From a checkpoint of a small transformer trained on Wikipedia: 25 layers.
MLP neurons of a small language model. Each row is named by its layer, matrix (down: output weights) and neuron, and shows model dimensions 0-255. Each number is 128 + 24 x the weight over its row's rms, rounded and kept within 0 to 255. Numbers have three digits each.
Before each neuron's rows, "fires before" lists the tokens most often just after its 100 highest values on Wikipedia text that the model never trained on.

fires before: "ion", "s", "ed", "ions", "or", " of"
L11.down367:131145158109117149122138110120112105119114115130150152130129124139141148138146123122075117176125149137094155118122118167106131089162098117142136140113083136124110145081122155107163160103124144121134133104113113130136138124128145114165110170098148108133173157117105118133151108135115163157118112154124117137104120108131083109085156142106151119094083106135148145174155192092103170135116099130125127136141131136125097115128142154172122080092138123100105148095106144147125104163121149132166111129103127176117077165162146088090161116132155166141148086168090105130149159138139147119106163098109116150150128101153121118134173147090125123112133164150146119167122152167116126159136140129130104124119151147133076135114135124171179138090070149102133121104096107108064111102151107

fires before: " ", "-", "C", " |", "S", ":"
L15.down493:074132122090166086169102143140118130116154124109154093133124138132102173160100139114145115133141141144116080140148108140112100100140130162135086151115119108141163133135071124150120123104122175131176126113138144130163109096124101110135111132120143145140123111141141161179139127176133126136154071182145122083137158110136152131096133112116096121132148132134094101155126149146130167130109138112125098184156152137146133174119159138128113109078126205154088129173119151131108143089129135143102183128096170098129089124152128112139099128148099147123087117119126157118132119113118168127084119122138150131112127111157094131124127148149111118129131173173104133144139097118162135104143103083120121160118097114090122117095115129140144099140141137088111151106082134132122111187128116

fires before: " |", "\n", ".", "8", "9", "–"
L11.down62:066108172146136144125142168113123137156110128119124108091117102105146152114100130114120094104138099092123127124134140073164123149101107116131111162103148131090140205116137121129155086085152126124120121100099086130158124104166112160160118113117139132113102136083128120114116161099132099146082142137124110122146120152074078122122137132104090100148088128134142118125166136176152122121138133119131132128151095108148114100141142152133126154125173135134127159124110111143134158132102206134112140100143181166142139147104119104132133141134137158139115132137115094164150084110141118126118140159173142159140146126165095108156192116153153105133164129092110117108144158137170129130145142133170116161124136091134096130101179099123153153135146087123107174116145136099101116122149118

fires before: " ", ",", "25", "0", "19"
L19.down788:147161123146116079146119116165141149111139134158087164138149113131091170094084146141085105133160132125149115115169115128135140118128074119145106156146128121121151129126098139135137119115130099119193090120147128147096127102129099097109135157093096135141145140096110118114176106124138168157123140083135114119137114137110104110168130161152115150137140127141105154088144140125117103183127152150095144110159090118144147135121071088145091131127130107132152115106112113146110070135110106076131163099091137114088148137145124179140150111138148148125111101148136124155091134117112096088171127115110126133139107134150127113189145117140115124154128108102138122103115144159111142150111141139122108100179113161141090146163139147158180145133167163131126160114174135153159100163081105

fires before: "ion", "ions", "eng"
L19.down633:110119126162158124127123161141106126121125143124118191115103135099094126102111162131160135111117104128137113172097121141117070099139123103096071157116148180098098144099163117114128095141158164147141111180133085135173116120152117097110122108102172102098121164093123092134137168135138110127103121153132117146111129142142086099125114173079104128091120159133125113094162168154115167177154137126128108141097135141096080137127118146110135120134133118098129150136113135153122132125129101145118137098134068153144143133163177144173109107116145139091111154126125174136140104139104166121109101161132133138123163111138097132093147153125125135130156139146145091119127146140121115124127103095106176111155130112120155151130146192109086119157165150134140134123133126107159078084124103

fires before: "ember", "art", "il", "ust", "l", "end"
L19.down676:091136112097117101164127116119060083116128112105151158108151121115150088073163155134109117123146158164155110163125114111123163163103120141106130099107120127132129118157175149138146149104109126144100110159150146130118121102132125109107117175160140129117104140086130116093101155088111137162144125143145144111083162112087116155107135135152100111122157130170094106135127110138107071117145143152163094134121142117160130162140118152144133109110093098113127164168123145104140141146082105145124177131110115097112167074128156151155134172151158072134118124136113103098135139078092139124094152121100136131134102139137145117174121097091168130154153169125105141126082112203135136140132107113136100104146103132132124167128154127130148122115124174114148119164148145122103129142135136

fires before: " ", " |"
L21.down341:103148100091146144090119125164142121094102135124168164128111101170124106085127188124135108109134070117143123140133104099190107133117121120118132173065176167133148074143141133126107115118129144116142102122105157093140147103126177054143103126157127178144140157092150121131148105149149117093125126157138123134110139131120123093107117144122114183120152067142131142112099138137092087172114110099113147151105071143127140113124122160103109168093154106136111107133102128151146144122135147107158119134145142099139159120118142133163121159088130145150133136095136145121134170123133114127104114122159156137101152116129102104093149138119113098126129140129178187129128119105163137107115106162116118122126130180093143162127141132093136138151134128140146119105180125144145097147120146

fires before: " ", "ember"
L21.down100:117131115135138092109114106176148142117117142114157149093126101157138142118126136096160123145127111130157169100097139086085083099105126103149138122159147148084109133133150146148138106124138125106097151100157129125138114145119165108099132094126138124100153162126132101115104132114142132074147145140150113120124098133173164112139121131127098127160151087133121116141115181090118118176144109109092148130152146090076161131107109100085130156155120112125118100163128138107129181100113083133100111130141145186123097131149114107078112135149112141132122149089118062118128108099127125139107153097145113148186137113106129114129105167112130090130118181152150145182141166109124126133124142130147157106133129143153117151137167128099166137142121162138120118153176190092127114127176157

fires before: "-", ":"
L15.down1022:135149118167090102120143140122130126110135115132095111135129137149109182108109115106173137137130121171142139133132141126123115154071101165125101140148103143094112100082131122165118160095125131119128091147155126101189125098103160127164090120131127125156135125156142089113081138122146099136130116180186158134111126148144130059111135131144122118119137142114133134158121120153109131127111130124132169117099102124093121151099123119120086133116114113144115166093148165198138153093087125156065156148094083140086122140103130146122121088123146135124128174143107138140143117117077154101097109158124145127096156160117097130124155101125136167125143129157106131165116160147148175179107144143154100151117121135140135154142115113127127147093172130110149121122081105115170162105141141

fires before: "ion", "ic", "or", "e", "it"
L15.down150:150155143133178158135160101150144110141172130096171147131154136126096161110092172097109114105096109131129113143103097129124153113162096104115143168120141137146108124119177099146143143129127168132145145072098118130109107122147154136138152110104082168118151101097097117142107125107105100110123130150115097125099145176140141124162086113092100140138111150098084119192123087132124094106122112092125144138129140122188148146138110108146132175099122131101115072124114112115117118151109163128084113104174128139176146136150126149141118158117172128097161149152133146159095110137141062154123137131104114099156129114120131151102127142088093117117104108119090155137111128134105126141105105169125126153149150135131115110138123136157111180114136163137123128183118140132176123102096147

fires before: "k", "wn", "ther", "ild", "ad", "ok"
L21.down538:135150098141147128118182115131166133131133123097170152104149150187089166138109133116137141087154119090123128099118136100153140149149107139111160154132125119124108129142171112160150120086149116144123132165118153139146106156119120119123105085103130114150138139199108098165108114145098136116098130114111101093117127135139089114088143116126157125078086129128091120151085123150105165075130137131133124167168129119099129121134138116125129154109164188136087110164154147128131139095138132140073147114150135124108141134178159142056132111102131131105124124145092161135123108081138128120106093088103148139098125133141135161112098106102191128119102145124106144147123144173173112086149146111114100139134157126139108156176143133139095148119145127085124162123131148111152107116132146

fires before: "ist", "it", "en", "un", "ru", "is"
L21.down106:117136116066118129124145143168075099127104130122143129127164103168133169093135104099098114142136130140111116148126152146159125163132158165153125134098124135149157140156130123121136115141173133170099121147140135140109124132164126091106084068113129115144101149130110131150163138091156194135085119122138119104127102101110139143143095122107096102127098140100144057129142165117132090142130125136139174156109126162132134187146074114109131100130127144119156164123130106133160134083139133148114146110121108139142108120132127106152138091166126146131148094127113106167104131130117152116138147116112079138107119114130130177098156130149104089122149124126141087129119096118100141158147126126142139109167160061146112185171114151131185114149153161104124117120114091116112151083107133

fires before: "ag", "ge", "g", "m", "t", "at"
L8.down776:139144124124178077124180137122114132134107154124132106103145138156157124119120146141108126138132119145124130143130115131106134171103147095112117141130130144131154081138132053081130083107140101097120087152135115104156181099121105134084127142093099122118074162168135163121119135132117111146151131131085150158164161139123111157149147149146140104139126143137141109166100112175100171138133057137122113118144077128117139084101165145141154088116105099113150152123097112115115124097106094081153130116114142153112148130157095159136135112108170124113147137144142132111122124130111140133130101138092123204123128110117096168144183104123143141173128071111153145096151153120121152098092103111130082111155159143148130106111106142125143119125151121131142142130142138129155102114141175

fires before: ",", ".", "ing", "ed", ".\n\n"
L19.down675:116128068176073188097137135092112136138135107121118137176131111144153128123060137114184105119108173148166106126092127148130096184109150150116103103072130120120129141115119138137110111127093097113131107127130137133105163131152118110134132144097122135094087126123172141087121149087119132109149149128133133134155087104096152135077085113160118114118129141174116146135148143115146146094094133124175141139132148133156113114137149117089127162163164147112156100147096126126124132113144163116124143100112135127120110184091128177084083108118130108110117161141159119141143103177089137135129122132157111150162112120143137136095130136157141173126092134156158105086149085138138169119141155142138184141153131131108146140144139109160119140134130138131091125115131108109147115133090126

fires before: "u", "ition", "uc", "ent", "r"
L8.down703:176083148142173167130153093113138125132108145141138122114164133118122150120108110152145171151113138117121126121155135108149117137121115125105116136165119143139156123138125139135118155136112089133107102139123112117097161141142103103144134117172126127135126163140088143103138128111078147146112129114123115134076129139145098182110124136167123126144114153102094156152110125146126144170125135118104116105104141075103141108125131122149123132073141062187111154149119069087135155143050145158126096077125095130122147174110123147146110095160126077163139121108115108148147103107130122126145139117131101148077145132151097131111129143147166158090135178167139108126133145139156150122124123129148149148148099116183097131124123105144153128119153155163155137148072072123108086130162111

fires before: " ", "ary", "m", "ed", ",", " |\n"
L11.down58:104116137165137131096120117094139123126096089115093118109120191147172115156097119177129100098124101128147135167126101113124133168090169143118135123100151147148164163133154105152075099138120107124145097138103151132154146164094090099186138102110122135120151135145099142140167152115136147129117157116123088103131143107165093097125163115112142101154154106148144177129129160092141138144128169092159151147142155075142108113141140124140126076153127112110136125177111128125093167097057125112172128145158129155112126142137149120135126116196125144156144115169110122125152127115126147142128136104114094080153133113140102138151130111105091132110142154160124126138124147094129093112117128112136114092161111124085096129108124156117144138128118129132115169110104112088134128132187150

fires before: ")", "),", ")\n"
L21.down329:121134093134153135122146097137111135138132109155111188150138132138098167152101135129143165146122158115129171144122123156139140098137123190142125150138110130110143093104067173129099095114161136145172130156085155180177142117151113110129091144130154093140173091126150132120124092157202119143128110121134123086155144171086130128109143139092105157129130138128138131126139136106096119104147132124132108129094158136095107174072128141143143108139157127102140129096106151168127198110092126126145130119093094135138166091145105132138131116152095130154139153129081128120136113144110086095122133116122090141133130121173157135103139151115116129105173097113131148111111133137163150138155102072110134096071145118102122139121106109133092100096139119130146094108145133106136143105125149

fires before: " ", " A", " H", "|", " W", " L"
L11.down498:103131151100115112160120136129114122153155152134125112121147145132154132123163164072101111102118123124158143094131154135089089107109138146166116176145173071100145090156128127132128128089122150099146117132146138118131125084061119131115130127098139142075108123118115142144099130148144096154132094196123125158137141117127123120129149110131115136149115150128151106164137095143143116120135114142118120125142070127093122155139109163141140101113119094115170158131151154158157139114151127146091145073114128128105163145086108196099110111102161135124099113152112114086108108153124107130126116130136138152142111147174126087113126114151147146140157180099139109148125118168156103154105140139086108086123166080101130186110126117129159138112111156187132139144127138155152144096092151

fires before: "ia", "b", "ent", "ers", "ion", "a"
L18.down599:132093123184119134185140114096132094087137154141133182135135131123176118097092149156139113098164137142135141148113112161107115104099107129114087123131164115141155145136102100068104118089114097111093095099132138131175153145133174137174216065121156104106072156117147111089113151115189141127106110108099135139126127122158132145107135093133121152122142141075141138133105144161144135137167142100116119105102125137114165144089135119126127169142156107157145120130130134143181143149131120101127120115133143130124126164121166135150126120098137175129138151122112099137108123126166156174105123092138146096107125116129107129146116149153107169116136105132126123141115131120078099121104114169171181115103100105144119107138157122103115100130122134091128132108125132112133134147130118

fires before: "re", "e", "est", "th", "es", "ag"
L19.down755:138137079110089121114165161126098146123146144110113158146182084100109138131134146089128117119115141129099123164106134156150106145096109148122147116126104119171114166096113096140135097108101155125089126112116129142110142106136096124078125146119169091100169110143141127131123155108118093133125156138120120127144144110133111137135099118152163077117138133132087155150130153152134122154119135147145132136095133147111096139109149132144142123111095114158133116080091146141140087107128107132135143069119131105094171171124097161145132206134159099187119125121104138132099132115122173141145164141136079099161154108152135126132089150149139137118116127149127131130119157137149100152202151159145129083106121156164130142155143167146142093135105124104110086104140156106087114124152188

fires before: ",", ".", " and", ".\n\n", "he"
L21.down738:127125150146141183115102134141126125166135128122111135179101116120103147113100105154118164104122150084125119121149162117124152150126138141114109130105152122106149083177144169135119166135136127090132096119161122109125119127035093129092122143109143108104087093145102128129141120116108154046137160145152114125124103135163126118134150225099127137143127093133135149161121141121081108082136139103152103140135083141133135158155145129126110131082119134123098110139128119141153137126129103114143179140159107132070101153093143125139139158170100147066097136133129152111149156127128164144106109118103090132156166112140137162144139154119140103134124098118119137132127138111111127131126161092132153148091146170105139074118136145119153161117121113144143096155113151117143136122119156

fires before: " ", " |", "R"
L11.down106:084101105133148073133142129108128123140122159170137110126143146119140135144161132117113089119117129155178184130154173143075085119119150163135114120133112131165130103117126126164133102140128110111112114090138118142149134115093111110156131144110160137105128126156101115114092133157162109149088093170180110075152111088126118122111149126164108121152129140122148116122109121132148159119123134168146125110176126110122082186153116156090141121120146084108164152149139121136118115133146132098137134097105115119126143164106099132089123126094147146104109067149111168079148129171171138120106122139104177141120115127160114106118128119120134175164154153107132108124125140132176094130104158073102140122155162086108111133146115144115134158119104134114130116194167114119136125107081132

fires before: ",", " in", " and", ".", ".\n\n", ":"
L21.down175:124126095116116132142127111123125115181166156162159138111116207150149073114139100114158152168102149096100149134139100109118151124086104139158129169125111112122148085141156064124157164164106117103148145180102141100135136145096135140098093142152109120134120160147117098092090143115127135116144155169140134125079133136130171109148160170107106105128108135138133145140121158113167126103128121144111102071135134085108159103121125106171138129149151153126124116131116135148158129126100126074154101118118136129126183131130149139136116136116124113122151096122125125067126093143103157163130116125088132099120151132106115170157135098106110113139096177118144059120107141139108119154133144127107114140114114125165131100145128158134152124163196122121143088105131128113160131124097130

fires before: "al", "es", "ist", "it", "ed", "en"
L19.down861:114114158105111109148134132170108130128088144126125119151096139097124128118090084109109144123114118099156118148114105164107117123144202142126146105151128121120141154142135135150132133150138116119158124147157121117128143123171125123196072140143155107116121145122123119103153126080075147156107093094084117127153113092116123142107145097137139135143127144087089131136157115139137146086136099113091120102135154129162095145148129144129112173099150122119136110162120070116100117150140209116131133159106111176130125145098135164128147147111087145121163169162120105162179176109127141091100121129127102108125111102133123180117135119154155155183137114131148109131152124110110084144132142108097122121092139102113113130115165124123119118145164135104164109178116137109124139108178171

fires before: " ", " the", "b"
L19.down523:171136140131139118102131137115148122122138134126150147111127086141165110124165144125101130179130134151157114144070118144101109139117128102153084136133114082133159108122110144132095118122128163130100130116162130133124119127146114129221144132127201136173115131159138123154141133142152114150073117110086118131129134122113074165104126131133170133113116140062129114099112123144143147128122162085116131112157155086098129124127118124087121133131108095095087090126152084106122114139137232128135094145160148116130142124122122139149140109177140129091131158137184079188139128101131116097085140105094146126130130161133121120131162127111111101128125145138129114155125134143148131132130122159154086132112101159163147114153115105158120114112123127120139137127078136105104108145137148

fires before: "ive", "ion", "e", "es", "ing", "iv"
L15.down523:146153068123118175167147123147104124117159130159119167166155106155150070103120109158131134134149139139151123119135124156156142110141126112104139045168101138180129179105109150105108099155144138143120116164149123162113149142148125148130123122147149128095164117111125116124137105127104142159146147145110119175144157133113053144124134139116121136143129125118138119143115126123165154138151141147127101099141139118123119129119136121130130142107119077156144069208132093116091113126109128160127139108128101142100135138106096157124165135119099125094136138128153136119110138134098119123063100080155132159100098104141111128123132136131118181120108135175134120134089148123141142129155119142089064138127159104139122124074157178145127107146114131104126129129151136114088092140076102

fires before: "ly", "ct", "ch", "u", "ec", "r"
L19.down964:132188110152112152136138101152127147093114117110139129117136102131127144155140139166119133143136121130169112140113086134125136114110181123121128090160094139155099121077139114114145103130183167133135119121126133149208122108161133131149127151114131123106114138163099101099180090099147124178149140113112059106090091131135096163102085133118134152131128098164166116166158118127137109130088092146131121122144145150136133132071165117112136167115101141134149093102106107117104115156113140084125139129120129102165117141110130090101105115115144189133088142124079131195126141126126116134141114093139128139135151155167114106104116127165140157168107086153142146149124119181127144133114107066104119128161144119132147130120134152138130099113151134112148097103088146131144124135111121

fires before: " ", "ru", "il", "ies", " in"
L21.down753:135114158094118124127140107124139123135138135101123168120129109098137148126169133142114139156116109128125124134171155120122146114157124120119096097135122145120117126114140121145131122135154142109131126111117107152128136076115169147048116096141030121115157160145136109126126143127152129151147146148127127126174073101166164142169093139130116138103144125134138123122171093157114187117097137129066107156154126138152132127152131186124088135140093124102145118123102173152101156112134059120137109147115100127142158125115151099143129112133097058096132139141119096079078126121084160177124121108121126157157126117161127115147123130131127115123165137099126096147137131155127153114139111126121123126129124146106145162106031159143130130123162167137103140139149126114154142144126124

fires before: " ", "ct", "–", "um"
L21.down820:119120094084133132158147105095079139115072128151108151121114127134182154155137126101135118156143131141126129111106136114108075096143149136151137135112090121128106143136169165159137162077109096127155165154139110085104104156134150125171109106173103169090147105098121108146126106093087140103114130135142102126093112111143132178149137124114114104091149110120160100109090152116132177136118139132128128128115157075187144107150108100164106155128122130129117134161139116153137127137138150104148117131123130148123163126160127110163152124144119095140110105134112177118096056100094152143116135110115162098138102138138146136169126158075095160128125128101159109145149157091084153164148139138125106153130098121134108119167130145150145138111137127158138122120166096092157106111129161

fires before: "ust", "u", "g", ",", "son"
L8.down343:129126140119093129124161120157138104145131124132120156108119107152139154086149120167174139153152125136137127083117138141154146141071161110111096129146159157129119083157113104075141171107164103115136136133103142092151105111116120107101159114154135120156115171167130068153162090153118150143132114164162131149102171112101111104151147126162156111100084153112077133175156113132117118103107140102161126114130105124138108090105158153157128114139109115104124151155095152140132136132134141131093166157105100126140143135145073133159089126124142121094153130136137142131154092174137132113167139158130122111068114122140097131110118093126128155113140155121092088145121137107145108127145141158138090090129176173150099138117117178108137164120139106167170136105108123116107134135110177

fires before: "ic", "al", "e", "ical", "l"
L11.down202:112137141123122139090089130129102114169076101082120161156100179095136155108114144171096170126142120176134087128138161119120133159134075095127137179158126153138112126122090087133110151115118131137172151134144147147124123114102114125139160129094109191159131103137112094163143192145144175120181159123117113145173121169146109104146120103114138110140120127115195142149131135134166103132133113115169120156098127117125119143127129090175111097089126097116148113113116152106126133129130129141117121111188084084138100129119110125154114135134134133121185121142156131113119128097117110110136111145092110129115083151142139118142129154142119071129115123136136157127126133115082134134086149106078092156122112174140145113093117129165147115110152165121145130119110112142102132133118125

fires before: "19", "0", "20", "en", "i", "8"
L18.down893:125132129157131142091124115128110125155155139162116120177119135096112144131111145107102088123148185117173117150148115139113124125145112124122112111161144112103134136103131129119129150109164168098157156168127119192154150102130141120128154123142121153117139062147177078139127123144095113092128180159140142121156109127148091144148139096144160136126175114128094084114139115087046134148134154086132114098144105134119105125103146193161115096087099144143127172126100136147145104126146123145129140125135135104090094133112104116086101137118145140149078139129119091163106145088136112124101152175156099101166132136147134149161145090153160142133100095091121089114157138130131109095136133117129169108157098109124118155134095141148146132107088138121116118157159145108124133123121119

fires before: "20", "19", "ing", "es"
L19.down845:159099103127148130128128136139157122088127117152149113157154102130160070100091134127106168154125142092114143133165091140161120120164126134108133133136142100101100154105089147104157112151104103123168123082162160155147118136174162130117148146069149166135110137149139118104144123176108113133120117126137142119118126093146118156115169096133133141114151149118122075117131109117112129147131135165165121114152148127114137159183143122157105089103131132139130103084093104111129105093114136146135127150154136104129119166137118134111133125138173129147111196138112156131113140101092111116148084076098112121128199123140124147105100185110143156173095156119129074143105112125143098071172136118117164096150153112124140175119096110152146116123105146101118137123109106128133157114117117

fires before: "il", "l", "t", " the", "m"
L8.down994:139110125110175091142150104138105130123114125126113133126138135150140164121171143160111151114164153135185141125175140149151088111116122093110110112144118133156111140142113144101145122125111149089105128082100128112192177078113153129111156108175130154120149092143097103114126159139159165142121136122121157096152185108106100118103123127115161135108131138119127121139113069097131124106116107109101147124178128110138115139123140144124146118087132151114146150109121089104127172136143136153101126136072115148129146109156192135149137132062144131133113157139139118115103115145130099124105137122130141116108134121148129161202122104113121092193151100136117159143133105151135120138102139098130065071129148130114165124096119097156125167124156136095128107140139129108144065132120134

fires before: "ational", "b", "any", "ion", "et", " to"
L11.down783:097197111133141122129130135114160154113112150132143137108214097129151120108119132116148181122137130105139155115138140123138098123167090085136133115094118107115152132116137114130137112151152122138118102125068095111119145110121150116134106122155110122118148101160170138134168104131095145103123123100120147100088110157100156139096117095161122113151093120140131101127154129139131097137088126132095135140096149129170118142167080157121159134177148103150059134143172109148105117078134126101115151134148138141105155157077108149079141141093133147111121127122139134101108120116119124149134163150120121113192182125132129150107122142120151109132119089196115137144113164087152156137153099123140167146141111104143111125110104100142129129125146096128113118141139160150074138077146111

fires before: "ing", "ron", "ed", "t", " ", "oun"
L18.down795:138137163110116117105127162138171142096115111142151098134097087095115133114118081119146137088153158150163099101120113129137093137137140131084138148165121089116128134120109132135162146148114106122109152092164108151146123117075135111142107098124099099108110111126119089109091099151132128158135158112149085099087089123110176133104176136102124142146122123154118121177104148136123156150144165137127107092148136166153170140118126121096121118131114143115102166111126082096102131117129111133125091089152083095112130151163194132139149145115175107115144118096113110173204112094155145152131159138137111158131155082153127131126137103109114141133134134142096132136141089168149163093106155147165130120134139188128155152145154119148091140128127110110119155164134115100144132131153114

fires before: ")", ":", "–", "20", "19"
L21.down287:114124112126174122134111142165107130128148136098099131167143091084110123159128132134104132145137102108144148145135087106115135116135159107101126172192170154139132089133127125126139104134110140097165093151112143175163144106144131100135148159081176140104158073118144125130119145154173135113117129135145114087130108136128140162102130159143152130129101111155132096093152105129114121138125193106110110136130100153094135115125161106077131134119129120158152144138068138168122131146155174136100080112132057105128115154143113117085143158092143114158141120153095105111176103142141151127143145124120122111124113146128132141106153163103086129092146154146111134117180145124182116143103124098150160069094168123152131130112129134114147119095107147136104140110119089111118158132123100

fires before: " ", "ace", "d", "ac", "an"
L19.down1009:130114113112110158116123123196110100178084144107121130090133139150148138095142107139129117114138109103140129068117159147140161120130076121133141127102162087126121100181074124131160129137092152113141099127104153160108129113109120113107134166142147076166166138156154123119130145102109095063119147099175164099141072153125107131158120131104113135170141120153093169145118112149113144155117083112123136111179081109102157128127140165114113126152128157142122131155129138130112130151137109101171120152113160144114136129115174137098137115118103129109128153119178119123117104129116118102131166109139151119137106157127147092141129098118141091115146149103168131189143148105116123153108163103164128075132150141132142095094110142119160105107159162168112136119141133128111116123121091

fires before: " "
L8.down411:137107130088167143161131116129106134090129115114130138139122112109147097110129139085110086122126119141099158095130150135072115114160178118136133181130170148114130114117125123118131064122143168115119146162130144111149178104127145134090143150111139184111147113140126114126144123121164114122129116101087134131152101124117114156144153133112107118148144130137165129088147072126121138122078147153144094165165090117135111163116112154141133126099140139101143123156121139144128171161107083141114117118100143146105122134092103141125098131137118133160085141123139119110154110201097146122166111068101144164108095110127115144152158155119132093141169135104120150120144147167146141090145127119144084138170142135098135129094112103130143152110094160152094151072170152139140156175084139

fires before: "ect", "or", "ion", "ec", "un", "ur"
L8.down716:106195123153138160102164119129113108112152176125135110160132100107118156108125121110150141176147094131101154155140076182100120143132148132078095121113109105115097135128156120118131162145121089127108114151133105146142133130115104213119162074124119109125115121126110115109141099099123148165146149131110129116164142108127118191119102119127100167129108096132120100157125139086151107139125099098125143145162140116109093147138124133098114088122130144136120111098119131147108144105094124117177119125148090122189167113100131124083155128114126120137128148129116114131148126128081179120107134155078150130130120152157105158153166139106127141148150146103140133132121192111155134146122116141158192151109130110184127129110120178163143156103118143102108125132129119112137093107132088

fires before: " ", " —"
L11.down808:134115105108132127135119142104113124115138121174133158111142115135108096156128135111127127124092157147125124157112107154053134107090166143107147123111157136112106187130108121139135080153131101163137114159126148161170117149149123149101156162087147099109124119153118096118097166129151105116132135082101102089077111128119115110122134102092152128153129123115124122103139128109149145148150195139104153125176106134180133139155123131081136185119150109101162084108136161110145123147084136134121133130151132161173097096126122136104096126123129134116129138138153187108153073146125111128128119140112116121118107097126118114145143103110170121169161139169115124170109152114098114167099137115135107133141163161133167178117129088150092151134068140113107135139119137124144179131095126

fires before: " ", " |"
L15.down419:138117133131133136129121109122137089140126128086134108140149089120154141119105141161123127143111135104156137136089098118089109120150106132133128202126107146184153139123153123143145102121152097147148121139120140146155074100112113119205115121111164125143110134122124152106133116102125115132096140095137157154121094146119093085135093129072127159164095180109110137145166151117162107168162146129163100149117136132155115113132146090116141137130123133095109116097128122121086145120131181136105135149133164149131129115108102129109147132132111113137122155193133102188156191131148160131073127130117152126120147102113118116125102163111122114116129123125101065132147144134097153174129108147137144102111148145159108107106155076143128176182133110133094145112092122128080129153132100

fires before: "-", " |", " ", " and"
L21.down997:116127187146104169141160137113097165085119167139145154157133131121147138114135133124120098126154164077093139094115111139150099126124144097133147161122107125128153093090126154122109103122149127150128157110075121110102115125091129105115108170170133119154164080099117176128108154128123099136141111119095131101148142155099150125137121146116143149093144179137092146133123132157121098133143114119150122119116152157150076122150127149163160127122135104126137134093115113144099158105122157111149094088149128135139145105112145120132127076152139139186125135142148146169140117113089095099122118107096149136104141090127097091124123126134167094149166156095143134163105090177117135126085096123136132135155118070102124135083102134134117169124130171157095147173116132094128160166159104

fires before: "ral", " A", " H", "r", "o"
L11.down42:106158160109111121115103157141120102148141204098108140128069126123127148164113138107130083142139144145119155113121136122131124147147114137148092131136099147163096130108116120156158182115105113087141145143163128081128135133137119094107090122103113144107115189091128105099105137103151121116119154098151117114179104130159169100159093111103115119184081076125086147166153129097150144127144122108151162082163140167140144149081126107115128115138103157138177106112143111154178132113149127142113160110079127164141119088136130137147145112101111136127117157153142047144135128161131119125125152122125129138146111104177115140116144118145116136119137157118153115120149149128139140161161121111117112138088162126142108128106145159109146101126081147141144123069108127125146105131140114

fires before: ",", "\n", ")", "."
L19.down941:137103092143106154140144128151115122137074124130161144137119137179163140145133128053137085118151123128129125134180121083125108128139146156129110134122168091095136121117118153086105128089095117109113147154135124095124095146146135148181093148155109145120139143117135100114124162119138102153137135130149161124136146102101113041133122135150109129130150144183078143118109178115110139186101104109101129143084152088123093120155140118125147087120130086061102103145119143111146107152111153146196099117124127131123141132149147138168113131123126088149156120145103146144149135126138118122147144141142125092132152130131144144132127102135112104101151138088144119121143123090168147092157141146135132122149126136123159157122163072130120158128097105124087161163162157112136128128147083

fires before: " "
L8.down74:097099150139164113128069107126121134102132153142118124163155120116131114140157114113100101158137136154117117107108158140095171150142151092114131136142176140103151110113123129126145095132151138109110108139115124135138148110158136161115120113150123153095198128134150131124170126101149155157123154069081102116171111104128120139130198113110114118167138121110141165105123114115105127137101129167153110159165129150154084143124159100093093122148102109130129137124162154160096130131102157148136149129135130132118122150071161138118113115193115154150120160130144160141138134183100169123190113131074101136117063154150094132150123144145149088126150098142111117082117110172087153099130150147097108082140133137100129159115116084107114148118111144130124129120139148121126122104115131

fires before: "s", "er", "le", "les", " \"", "w"
L8.down296:104077130170075133138152119155164159137126131122096171109100112122145128142129136142133124135106136092151154126145108073093094090091124144115108110159109116113137114119130130149109154138101071092115104102144098115140141188108136152139119139152124132152088135104118114103115097143077134124082122145170135117112148146135205117152143183178107087128162098137090115114127135144196145121173189125142119140123128111139161175125133109125117161167140157118109124129145108140112125115157127114109128176122126132131180102119085132161167106126141108120119145151111140121112119078152144115129200165116149108138144140092119116139159111164135121135134129129127110131127157121135132130097111149093133129116115133153131121123125130104143135112172101126100097117111127079176102117121136